config.toml
n_layer = 15
d_model = 256
n_head = 6
n_kv_head = 6
head_dim = 64
d_mlp = 704
vocab_size = 1024
activation = "geglu"
norm = "rmsnorm"
norm_place = "pre"
norm_eps = 1e-05
positions = "learned"
qk_norm = false
attn_scale = 0.125
bias = "none"
tie_embeddings = true
parallel_block = false
init = "normal"
init_std_qkv = 0.0478
init_std_o = 0.00712
init_std_up = 0.0478
init_std_down = 0.00526
optimizer = "muon_variant"
lr = 0.0102
beta1 = 0.93
weight_decay = 0.02
lr_head = 0.0105
grad_clip = 1.0
warmup_steps = 200
schedule = "wsd"
decay_fraction = 0.818
decay_shape = "linear"
final_lr_fraction = 0.0
batch_tokens = [65536, 131072, 196608]
seq_len = 512
doc_mask = false
z_loss = 1e-05
train_tokens = 723000000
steps = 6096
dataset = "wikipedia_en"
MLP neurons of a small language model. Each row is named by its layer, matrix (gate and up: input weights) and neuron, and shows model dimensions 128-255. Each number is 128 + 24 x the weight over its row's rms, rounded and kept within 0 to 255. Numbers have three digits each. A neuron's up and down rows have the sign that makes its largest values positive.
A block is one neuron, or neurons of one layer that tend to fire together. After each block is what it responds to, as a language model described it from the Wikipedia text at the highest values.

L12.gate122:099138141132136112086095186165106134128090152164162134094145144101170125126136112120112138122125148111109111060146142158150172104151133102150133155128178121113115114105087150154084107149162133129121101126095141097106107168092191122173127184132120104204130118152115103133112136112155149115126097118125137132129092159129127081080129114129137142134165145137127105140151108131120108144126
L12.up122:130120114097148129107137128144132108137164138196123151151104132164125151128148121146130138132125163093123138079112116126148113124160111150118126141149073114144207112139164114112109150127098146128119103139107101148096089145102081150132106148128158139140101097150174143110121121136103139119152154074110142130099120118121082078167120102119133122120125091124093106128098134132085101067117
L12.gate167:147154129122103113131096137109115126110130104089110141162115158096085110109128119094149123064139129151114154135119093128127132088091146132121135087088163098122084120119149106128102099116125123076144132116100145156155148127144157168125116149109149099107112124121131106127157123116062130176136131130152083111110154143172127094140130161108096114099142113154132125157099098148143135128095
L12.up167:138097116139162157153087161121137145128141128131113096123106126112090136133124123141170101129150112113129091168132146124126157134110133075103147137159109141164116123121166135125080134179128132146119131149131130110111173103085194072074153118103139134143147153084162128138161084104151150126072119140194150124081120120110161143101127121178138102127105102138162127121095135133167129131048
L12.gate288:116134112108139128121105162137096111132140105102125146157086136169144157118104136107126177096125132130125173129074117126088105133076126062137119135115144084103076134110141147101156104120149106095127094096091103159089137141104096138145112139095132138146120141148106145118069100147124135108175169168128114139100154102129104114146100095117115156151159105127136114136153111110143139127140
L12.up288:133148142160181112129120137100173106122125151123105188096169120129161115112107121121079112118118132114094156107132151147122145112115141119191141100129165092102124123128114153113122115135153100098110151148165125146083136135146168104134102119108153148160087115100135083073169127137092131103168144129146093116148077149096119176156150122077119147101107125145115148089130106141118125142102
L12.gate313:157141090135136139120077141144132082130133158092163122094144150108171098106165131152111115154108137114126147143106065125128133183143146134159128144171127104078161138128115151157108165138129161128149153142098157144109131118070130101130106167158118107139100163103149101128144180145147123115129153120094174136158135148139100174122122138171102096113099128141133122113127133125119126170136
L12.up313:124108179140157142138100147159147148100126141118120150131111126140114085086136121132123115117090115129120090091154127107113133135103149144145088135117151147138116116155108168120127110149142162178141130094145144152092135103119115142144181136137119130092147178082145128137165131148130117121150170115112140161123152149134091088125133171133151145118119104135144089119153159156182132102095
L12.gate342:134092107080164166109121142118110125140186091144179144102092136146111116128107123111138115109122163097112132111108132101098108148094132123071165145120124102138114154146127112124085150130130117168127150069093127130078130147112115128114103143124102139052094089101124137138120135141149139121136155229124108131127125150116085123091153106114125144126117143174135128148100169183127099095140
L12.up342:151163127116114098101166131147139156142161138164118109142106143130086128164142153129133129130074128135107123134124146119148121128114135153147133138146097175153159131158124114145140100126141144131116079161079102101125113122092105137096146160130140086159135155128113136135121132136136128119163137129120137103144114121162124069120116060117120127107126110125158096104125126095108102102104
L12.gate349:134130129117110094115129142105094168133140139088154123099137135122123100115143131127158111129152108149142138135102135143132142129104105082100174147079128104116099104149146151138144131160084123086122143112083114136094133121155135134129088148106166138115106131174094100130115105112173131130147090102136132120116085160094159140135141129156085125135149136122113092109115149120158073163078
L12.up349:102150153129077125112120136149118103141151131077147120166176128129101112103098115177131109116127153096104119122135118138139081141174118092139121126098136080089154136111149111105123135130153108103093105132166163153125100158067180127121138148135095092120083121138123108092179152142094167118124175121119099162104137114134170172172116151129126138155124134143118118134087057142127112103140
L12.gate548:162134108105106147128080135114149111119122085097166141168079154163124122112185131104159083127146093122123124141153141150165135134153096116140153129119102128105109138166105136129103112159141148129143139114134100154116089115102093137143129123118136095191095132136129123089164158125100122131114130134146104116120122099082135112120178078146080137109146111156148155118119116160177144102110
L12.up548:151117165104154085133122098100133108109142148154169129099157100121135116114105091109095155106127127084146093124085142164168149114085141121136074118157127134140118128110064109104168106132087078134098124132107127154098120134119124130138107156139093126114123114143142114144162134141119140115127105110117155104123136205177095115133116080122127099086145155155096110113139087089166137085126
L12.gate673:130144137083178148123141102091130108076105135074131157152123130138175128107136147106189147178146150087150136106118106143162161113117142109099111130115135148157119159067110160148125123119156132133142139117174159143105130157127139165162124126122142098100102139133138110124154117164122104141159142098133138133115126123174123105148125134163121115172147121096121135084137097142103132160100
L12.up673:126168093095077183118109097126107184064127132120155133133117113113166112101083140142126170159182120104149093107127150161111135152115119143137115139130143117129145160137121124123105138111123098132143097133120126142089143115128148129097100136116125171152155111121163125106165144128115136135128131055146116095199108140150111107126112144109100178160093134155145120062179119128109129098168
Final word piece of a split verb, mostly reporting verbs before a quote or that-clause (sa-id, st-ates, say-ing), also made, seen, shown.

L8.gate72:111132101111124118125173162092124103124162120120119127116133152110124138159140140141105175131165153122123121084128149130172155150143136121169114086101154148093161152114110096109096123110128123156085143140133079125126117164138127143100086109111118167126165086123138136164094116105109128148125108158151157112162096094103144135113130096180128157130107113136114102132085128130156126174127
L8.up72:123142140130120090128110063152108163130143152162144145175139172095127133127160095126142078121096142144119128125153157133124138155107139129167140142120125111136145100067090167132130145146122121102142122106136097142075112125124142100118073139076158111108127083142107139151129127133136105115155111103159153171146114145121115084119144123105129113139094127140148093136113129123134148136096
L8.gate97:130105137134147134081173148116170159154122174134155132136091126103137086138148116129101137089128154116120145104107147094133140122114107101144177149137108150108145142105105132143127121154088147111094141144108112154115122113111131111115093150123108157132106116139088141130125140096151137135118099172083148167151153109127123127118104107084155154154111108169149155149114160126157142111116
L8.up97:157130072121113127074076170127099141098136153102158112131163134103101111091144111130118153115118171157147104105129153121090141121153125125093150124113142129131175143127136116147093094132151146122161144136114153133147125127152146175113150104076168158155111097115129119100136170128121122110144071111163146115170121114091095142150140140134069115143136117160126122107137092132116142145125
L8.gate270:141160186093110156131117133107108123139150123129150129137146101162140114130109115123094189110107130103106128125107122135171144116131112156151124130132114105154143146127139101159105126137124175126144108165093109162099106108147145145124137151108115061155128126136122148127127138084125118142134122091133128145153130087131083151143116141152116162103056143132129104143131172135139073132122
L8.up270:152104153158147104134168135153124122147142109134160112115160143115102168124084126094111133112157120107122175116125119131114119114129113104170108131096158095114130139141097134155117081106148112175125166088164118139117134118168135139132130100101115115142129130119100121154098138097155151122120100126077138127104108133100132144158144135157101136134131125130136144171120165103105120117119
L8.gate282:099137137123139167118162105157086142147107135132152141160138101112132141109133100151110173135112125135085152149119097079095095140088155082169109141105097143116107096134128097142107144150138148160144145143096104130074141142118097138124107131160169132090131099125137165115099143098147104146118109114140147113128135113098148134134144112152164147158080116137133119146149142125172163144122
L8.up282:097098141140123159121156107088153127149127186152117129115129147116158140119123094149125143121140081127154152115126113128074191097154086110179108109102078115108164119135143135142145128154167170123128118079091160130128106105110151119113110163083139161124098119123075100135121126113153158188087114123099151105138107135126103105108120104120171128105131125133100095147144122128125126136083
L8.gate297:137085126107145134158139101122141106132081111093108134165124169124105136100166166150115128126139147128123149141138121142143138128154128147097163132098109154111110127174123126143137185143133205091087125176107157127136118159098139156134191071161120135144137126119171156084123185145124120127097109151135128082128114123145089114122116154171118098119097112140139144099129146156135146119184
L8.up297:117104160155147075147084120183122085134109101114171158128097133090120113111121119159111151161161128141127127140101116143156139102103122139123124123160166109111143107153141112115145138115146109118145114103135158129092134185115117117118122103144069134175159134128142105177106119146163124104123130169165123108181095132158125134130127129109088148137103129094113118142114124130144126136164
L8.gate301:113107107151119128134132150133092105128155119139108141116148142160124116126113105145114106087200136147138192067139154111111170135114147116131146127146124132134140132134125108173187152110163168094107147116106154121086086110097116095102089152124135136136106109129137161132118126108143122111144111126102128070161131123097137105158176139108138138138128060143115131143173162127139135103169
L8.up301:165115136179133169094136134104130128137112099109159135138149147106092142142131134112157167110125180139127170139134146145117101129105128139155151163142146081132120116131103155145121167109126123146131165178076122170088156084128129121106086096113098087173106089114144114128113140118138148182137099132091161105150127118139153091129154113121109118110098095136074120128142163124156144121106
L8.gate424:146088122171104117132157130130139128104144115155125147154154131105093145115115110097102130135108132110140138113112128105150152108120094126100183109148141145105114142151120124123126110112156171111122118106085098122138143127134158169123091111154117088130163149143095145206110140068138091076114107090118162137127095098117136120111126115134072141122116102122092131143137118159111096110110
L8.up424:138103162143120114117112124106128131115171141154101151124084120068151137106105115097092111154123105141107126158146175130121154108127121090139153155122132139128095146152073091118153121148123119135093158119135137155096137130153191102149146145152147141139120126120116094124097140168135186139152104064091087096143123124127108109152161141136119085106142103130120150089107157095117083186112
L8.gate575:136096156118102149122101121140101112133103133141142139127125129134111088143101104113150102120180102173129150153126107120092140111082154148149116101118140164121094130085089163139122117125148101109088128120117110136155147102140125146130148139129115112140138109164138099173089126112120145127117101132118183129181120136158204118121091151109173142121078120134118105147146130103108084127111
L8.up575:137093076147142140141107098137150128124172153123139113120106156115109103112190118118113099141146131120136069173152143133129116079118144139126139093131157160136124083130088112123097151106171119124114107115095156105169180129092101107087128095136131094115140116087149130131138119128144121118108112138115087112099135112123124102137074090147085153113087118151151141161107113072127143184160
Word pieces that complete a word split mid-token, mostly units of measure such as sq m-i, mil-es, m-m; also le-g, che-st, Sp-ec-ifically.

L8.gate21:120086138127110151167129109106099126129158133101173124093136120134155143100120132120137107158111110166096126106149112102122118138101167123064120161155116094126166117127127101135147140115141109111133162092120108115106143159132155128116096157132151125151114119148170117140084095136079119108133050192153102117099088122127110154153106127145148112166158126133103142148142131136115111126133
L8.up21:121115124111184109129112144108132106122122101144110149142145092083122158137136095106102149170098154179145104124111119091126108130142133138111124124088149163179126137136151115160129124152182134111114129136167082109165166129097136137083105184130164104156132124097091124084159065129128147104156086116121144117177155112120168089126105085112122130124145126131150139144113152169155095152143
L8.gate70:134085148132134116137124116127140094132142090126136161121091123175152117103136094141127170154095124148126099144145113131106113147144110111087118132122188138129084081141104172128120137132064175123106147105120129087178102147128152161149118110161117066131117099148158139085126127163123138127159098150146158150147085117137127135157099124120120128158131105113080115139117167134127143112147
L8.up70:123128125156118100127126137159115116119116110141172157139131178118156178138124153141147151144108112125136102133128104140151135192134121135150125125145134185126145155161099112159145117124094071094136115107113101109171101114147113148124133117127125132127142148137140167131123108142138124160179119120128139078145094093133133151131103113127135134146171113127141134165127164136112125128116
L8.gate128:091113162145102110154123136140115142135096164171129113102112125114180110140114111113088125140167105161120126085122174136139072161146142142138110164110148148124135115118184118162153104114115110163107130135123093133131171130160120150150119157151135171139162123143119141136133150130158078135124162153121140118139125145132138136123098140140174123098146128131110143099114110105113116111124
L8.up128:081082123115118109113117145122134096140102129114128135098120137102134181117145158137106153139113157136120099146152134152141138144062127107132124145124123095124108134102105136137137138127119141153137135123121166128173103129130152127155153104146145107136135073132144147119078139113106137145142155132116093115135081134139093077128134116139163112133149126163163084135118127113130072124145
L8.gate347:101111145177142146098127141130158129107168106137156072141110167090124116158112131125158154186113103147099172107145139128128156171087091113080129165158148149103144143111133109131153123130092133110104134118108131176134142133091087099120155143149148138107085110163153126155173102111136157135123176128158162129158102151117127071112066102161190111092154110091154121113118159119139112134114
L8.up347:059153151111149114148154157150088123117089151112161103109152135147130138114108109084183104143139138125148104160127148127123135145109163141074097158179140133123143126114143083153109135131134142159166082118143141117154142122130130117149113129163112144131104160112106131131132103120100098102143153163109154108140090114097119104130148171119136133112069115098124132149132146130134086098129
L8.gate562:127144095118095112118142126116130092159105150115143163116107120169133134135153123138135132136104085113113180109118126141129117140148134131165133134166132104137154124109140109144090126095095163134099133122120108126174116136118133109141157136074121149112088147149129119170180137168107105127128078090114118136149126084161169111143118129157135073115125120126124135141173151148114123152090
L8.up562:123116111117149108083127072104098136149157095103117137096098110134092153132076176152114135118130141134133150092117148121215118083102116138134161077144121116147143103155110166149100114131181129122109134155113136137123135117134116131105101171124112155108105125109141142136102138096139138129175175152094123160166133124151130123109163113123077122139153134157159165117145144139155109123154
L8.gate594:115092133121156132150090113122115125153159137147094117111103076135128078133111129150097132143123139159141172108160108082134137128078155073100155119105154151123099161157122120150123091088144117118178128149127107110121104127115123126106128126104125128128128113142152112113151100153125112116123149067128126146150095137145147124138120157148098156118166123129077176105152085138136130157149
L8.up594:112124104114133076142111118142094118081138166118119125116159174196143111124119137120152132151158162162121125136139118092114103154083117131089142119160134120127118083142131119094099160094158070155146116117126095116138155133139133126102120117119168132114111117162183112131126067082118093133137134133109112082144122081143095120165141167104149117136175127180107197116133073147115097109112
L8.gate631:090122164118177123135086147128147152105139086120108149117108109073121149143132110124140126124109134115090150106152109122122160145171118102124161105134095145121101147147122150132096134098128111142109108121125106133075144146109132082175135115131119130112124069127136167127112116186163120126184106117121137101154125150162097135093181105118152109135075192120146120091133122158130126112141
L8.up631:103156105127161126132158112178110147139102118139128114159080148140160088130155119126155094087093142119152131121138116123099126177182134120109155157114127155178119189122132152141096108087121129130136145137094132133112101149129108118118171126146121089116094119151137141136088154133153117106128122098125153109172120146130119089129147142107147123168090147154142139093155104132081163122149
L8.gate647:162139149123127104133108100128122124184161134125120126133102118129127144155133123132105143103116136125124140083113099160124123144154103119098095134072140074134143088132135140132102155084120108102149104092111120137130113134163109119175170145109155159143092171152129171149098126120128126114135131159137190114180118098104086155097132176101111135151188138128110148105142114103093074128098
L8.up647:141095133120106173147109076086113117137150102118136109120145131153139139102140081160082144159135088084098166138156176158179136161112136106119160134119180138130131163153114142138095165167127145184100106114137136088126153137111108112143129102107115142145089100099156153152124120141150113127184091157123081148127109147071138133129125074143093115123122135154148100129127129141168134114090
Final subword pieces that finish a word split into tokens, mostly past-participle -ed/-ated (considered, designated, called), also al in Palestinian, ist in history.

L4.gate428:076131115134144143151158125133106142087116181108160103129124106155123151096140155130112156122129153180111136144088100129147132130160131146116181129133103145103103147155124118117044122120072077140122129105094138107112152095165142137135113137131125150159094124126099158137134110140134126105148175102124127126088102101113094151128135125171118154137128136116093121126140145155154137127153
L4.up428:126156118154169070148128178128085134157187104131118132145136133171144136124140094131137129133126152143131159102141130141112106150155117070146138191116140156095135102150141147135121149090145131118136119099128155091141157133076135134101110145118117121136147145082150127153110113140135115101127107145147119117129126114141116135151133149124126115102150108111112082106081153094139138141155
The preposition (mostly to, also with or for) that a verb, participle or adjective governs, as in assigned to, confused with, continued to.

L8.gate78:124160131118167126101079126115142081122159117141140109119133122131129090134106110118118113110121128145094101130087125165127158151125128122165140145097136141109074128143112155078154132120106166124109145123102116119110132098071080116159135122115121134111150139100179050136129175125141159109180131133155160102139134152108124164122099120146102158087105151093153148106146150165120135132122
L8.up78:127125128137122186136101122164122139107154102112148148127138169117118127120119140112147096125132138138159107146128149136125092160118098116122113120109113098138130148110113109127141120078118111118036129151150134141133139139090107140107121130136145117112158113093166094150182115116137087122186163139068127112132099137150151096124091142135134147129125144126139070109144161146155099143091
L8.gate151:151108106126122107145094110138089117086132111158099139060081122132157157138188152110109146134128100134149102140117116132134128120147141139153145116127144123138162089175107139074099103130157134090109188169154079164093130117097122121142120130145107108081115126146155065113106153101120116101115126135127164111108130120156120130125128152127108109107168160167095128137101149148169100128086
L8.up151:113137128088131157095103138103124095126108131121150113156134086099133120170134163095103107180081131158147117167135136140157102125135134110137136142126152144161088123090145130152166115148117099077135130102140135123117126150122107099114096123117199135102124135109134142115093141103148107169140143073159130174163090127138140139118141100141102171141069126163125096160122134153120123152075
L8.gate177:111127137098157154143147143154083120133134145089116150075109130134097129128118141087112092131176090105098163138147138116143124146133135105143125177118108119120091116091144135108108132143108120163153130134113110141061129148110151105135118107131134119140083113151117108124134132084116095154089153179138140120104105125098107092121153185152094152114137120146141095093112108134146135108087
L8.up177:116134152144114150133129065139125132118093130150128150157160136157101120102092162095134160137111087132107101116165108142143179145149114103117142161114111153117143136143118160111137120128132113201089118133136116166124118132122110110125111110116183100158115128114109121143111110134135111134113133113102138131117147158135111111100176143140110076113102124141130081076152145138125138142103
L8.gate287:130140119132106132158091139116121109125153126130092145096098102062129109094098138089118131119104126147095135106163111125150140146134148121083133160175116120103162164122116163142133093080170134120123161143171144142095143150122119169129138143138148155090122163122080124123130168092171137113115149131130132124152083100140142115132174123114105107156129141225124111118125131122191136135163
L8.up287:116100136113138122164125144118118119119135131093099147115095088097163127107106157146068105132106150152126109153126089134130105140099050141156096077110115106106140133127119112123145194120174126106146120160119095125089134158085083143121102080126105150104132150110180155118143128107169144163137121121154132147110096103115127164119107139126102086122103128156124119121131150119117112134133
L8.gate348:119122119147098197123084146121138098117152126108177143084108154082158103109142130135109137131139153156057101118151126145161105129117114147093072164128128126062121142142083119082161151152120116132115126146146133152104101111086125121101125095138114148124139140096123147132119117120135161168136124136155102080095088109084111144178146149124176135111124131110127052107116123105153131143092
L8.up348:128104137140147102062111123134145149161119148140129196152130134110108124129093128094124124115108128112123177137084111069143097134089140110102117144129134105145119147155107144104133139122132094113139104155136177125090131147128126117146136151069089149154104118173190096149099138117076142117097152144117092099132097102094128082118130122126108144145100142113105121132101091124140092141134
L8.gate389:133145140114144115142196128120126163159160147094150164103116081057144168086141150110134114150103108167116105110118108143074117122120135100129111132146145103139130118164098124108115096124153134099166129134143095137129106121100140146119106103114131132149115151124171117136091146108157136180138162131146131172124091211125131164161147127107082135111179120149119109129114117124166153123136
L8.up389:110123119097125129105127189134135104111105126166136152137139166137172136138112139118142086088128129124125105111102175165147090132185119156141116163124122113083124169086106127151083124099113102116162099143084112108140128118156150145174153155200108159152133138091158114156136163087096152151119129161116116105119119104117134168136126129162163131165129169120152132157135149143137123137145
L8.gate534:125115104111140127117137122134137130116117144116104107175073115134107152123128131098132143111163077157103150140154095140110102150086119111122117148112138117196108150152145146098152159093148159094151092157114104154077102138155143105145150145169109151133131136117130105142141160140147117142113175202147139121066156156142106100116143138084124139125111103139107142114116088080154121161145
L8.up534:126137149160129126146140112150106154112075182173114122095149161137115128074149119114111140119158119171080140117157125109110099137166118145132148102171107136111104126172133148137059130152097170093148127115138080103124089152104122105078133143110147120115143146130154090123117122161126090121116134135147124106141089113118139108134131115119158125119128127138158123118121144125135090135120
L8.gate694:120096140114096146129126064116122108104091143133166162109113096131129151143144134135134143120142105105123141160182094103158133098131149107133107141162098095134157117141158169115155142174108118113099155141114106194121129115118080095134135093159156135142128141100124102103130162145112134153128167159139153104144137165147127097151115133111143143121109142082151157152156119122154103125103
L8.up694:150108132128100147126104123152145129133122152139166123150099135117150135127144153112107152168168162131100117146184119170140124129108133103106186182115103129133151104161141141138163147104116136105155120122089161145086142140115146105116160127140123143147134166120149102117086136095096140136118131136107118164113116129154115097134128189135132177110082115125121124131085104145146132134144
Fires on the preposition or complementizer that a preceding word requires, strongest on the to in due to, also led to, known for, recognizing that.

L12.gate91:091122149133198155176153163126099098073116125155117148120125097169137110121080164113128154124138142094136125137135152162181118124096168117114134131109096117168155128149120143145132120128126149153140160155159123105139128124129157142133139140101112106128151129136116130114107139121120142099107167150135115156146135122117101125133107192130122107122099084078122117148097086142121122158097
L12.up91:118139087105108159123118156139213129141150127144102080151155140151174139109138115147156129128125111124151190137143156131120119133152143147115133132147094188192136154155101154107109138122119136190119124115104095156147171141146120169116119115145174086118101115154091132140141115112128125098153127134114140167101111116100135135131138122168117135158174131113113140139154084145134119126124
L12.gate135:084163120121098132115108149150148158159136110126110146183143132122181144142145123106085163087121155116138172132172149127118140171114138158149129148111131126174160074132084067120151125124144131147118097127086113126171136108119120112113127128141163122129114149100164139138142151113121107139140131112171105119139127127131126166153151115118119111111115098127109104152094179112155106116116
L12.up135:131082116122110091127127118088122135165101125151123150151131130104144088119115118174151117095064138093158129123144146094131133157158118117141137105154161119100188093150096108118139110114093128157114128095145096184126139086138115120178144112138180094103160136122148107159143137116106129158097100130134143122126150150137115136146181123126116102139161112091123182163163103158144097148144
L12.gate324:165123121140133111139095130103128090133104175154139143124118166109168131127135143140103102139112175155159137168154160125150120154118162163090134162125153153159125115134125109133097128132166127128102115105149158141136197145125139119125117112145126129079129073149136157153124156116142099116117121164122152143115115135093136117127134111148083126154148137139160117139120081083108098108116
L12.up324:129135139121162111145148143097133134163160119140135148120138155115160121105107160146112174130150149107108165153116173138128146101092088176111132103116131098108085112113153125150125117104149128113072130104137145139133148151137128088095114148187122138166146136155124136154102105089116156135110137115110136109142152158076127129143131116094099101130093134116145149134132116113120117098136
L12.gate451:133191105144135142144111162115129130137114103167100137135180124095124079108132103161104116109150103115104148139128115114133118141105145117126087110109111158155139128148142105114118129153134135103124095139103162153125131160130111130108137109149123104130149118121121137097149158128169122146099140120134186130142112116102091146116128078159119110133133141111098090144125103078136144138143
L12.up451:117166166168151123137155152151109115129135156101117126167127142127160133161132149152103202179124142151132115127158109129094197203135104140136131083162141140152098125138139111166169141102067119048144164109099146122144102109115143140160116129133132103153139153187149140145096136087138139153140105130110141089178115126141143109147155126131136124096127153145143087138074112107116125114166
L12.gate455:094133104088118114133111130089131126140123157116161109154148103132154079119200102145145132131121127135134154111108091106149121122078121148118148142127121160102112134157143109119172108145130120078133139108114156144125123129098191166139108121136089123115124063089133127132182130117137168130164135157112133131129129116165163081122139094080149075115138141100110113169148128150130146098103
L12.up455:111164143143164096179137119137113132139110148122130132095122153163101160140183140168126130107172118089125139150161118125141144113073107163143122124164167119092090130157135123086175134127148153087095129090079130108147106101160090105154076139105137104115138130112116131129073136145102157131131139140178158100104117153132141102118121084133135143173133148146107123139087134118069123117112
L12.gate586:097132144146154099118147093081093124186162124126094126137169078152112180128165152117102133130075132160142131140114109086139127143122132112135142131094158167145108110126086112149160137187081139121124156130102122105106102138070164132126139132152140135098147100094083141093133120137130120102129132131117176124151150107124117125109143177177133122095140144139150125098134116099145129109125
L12.up586:138110195123137112123113152094087145092136112129134132108093120157086097139143145133104145191151160145101140142130136077094100100132121101094150115130173137108128141127126111080137191142108122102129097114122167086128129083131128113109113116145142078136132109117120138149135098126122139102127156051153144154112102089130135131082139134143133087087160150132121118127175122106099096147153
L12.gate638:132121147137145105115136143126108140155155103158139131114134157149124105149128132153142147122159150122117101103151141118133117189168129130139103157154120130132152142092079113136133071141159159158118110180130112129079108150081124143095140126134143112128140124113131159131141153118142154117115115144135161102114118153123080144125133124145145148125136102108154101134143180127161152114154
L12.up638:168149122138146102080142128106113142155106121166091090129154118082160153145088160135143117141166142104170111138138104124118115196095157149117121081140120140177129157152090138124173095092131142154146106154079136112144138168130134132083129156123161127144152119137136177134135076152130143114133117191120104077162132131132119117084155102127152119128129122130162119122111087145125126098115
L12.gate641:148151155155107091146131125087131096148148114113095107091148127130114096116085095119120144113101166136121137100112125121131144123089149088162111100125112150138151101127136150116130112112102117121150155133163118119117184122125120162153142123177104145106163082158108109141107104136149126133106130156159117115151152124102147111206132132129089187126130051133120142140151105099163093146097
L12.up641:146121093137173109090109123150104172137169147158093131128121117146136127122156149164114132153113108129137142074170161079135137188133136149158095113153156126131153157147120158177106104165145133150123139125146136102138107138109132094121134100130118128143122113147154145109126092113133177163078115138132175112144113134092104126106116108124108139105092097144111079105172076134124125157143
Short pieces at or near the start of common words that get split up, such as f-at-her, m-et-ers, s-ame, g-irly, plus unit letters m and g after numbers.

L4.gate80:122126125151132112149120165103135145123184144130125107130131132148160142132157154085149128155107085116143131166135142124128163179113130090116105106125167149136137151172164097102093112112162143122160132157118118114108144147091122121116079127123096108125120089148145124130121135095094158128148143119195117134078139112133098128129198129089113129114107147125096140136132134123113156132127
L4.up80:064104106178124120112130103113103139107134139152162079153129127169104120150135177152107139132173153135124148096105091128115116127124134157132113148121129152129120122155156097127132191136156142112124109120108126145142133114138067135130147157113136115157110112163108110122165137135124146096143136119106143135122110129148126148149117131151138134137102102157115147077129133135131109132122
Fires on the suffix ending a past tense or participle split from its stem, mostly passives like consider-ed, regist-ed, establ-ished, and sometimes "and" in ranges.

L4.gate650:096106140091163095148116131164117112126169167167101115130157148149144101158137129137144123120110148125128150065134150169158159135134127131129122161147136129108084142168093117140120158123145156137127094185119085153120121105120143107101132126125109130122111150116122144137156105114148119159093111119130119083113143119120171091146144085112117108141114147080139098120146159161152091120084
L4.up650:131130089104112128146105084143133108149160142102123136132098166108114116102082129170107119135115151082136143109102139166127098111118190127143125166109152115110137135134126098128060077118127159152131124152106122120101158126129100144132119170085115122127143130130111108215121128148109119129125108074139126111136137120108099136119143069133147134096111109108170116147140203111099147138084
Second word-piece of a common word broken after a short prefix, e.g. ver in e|ver|y, man in per|man|ent, out in b|out; also " m" in million or metres.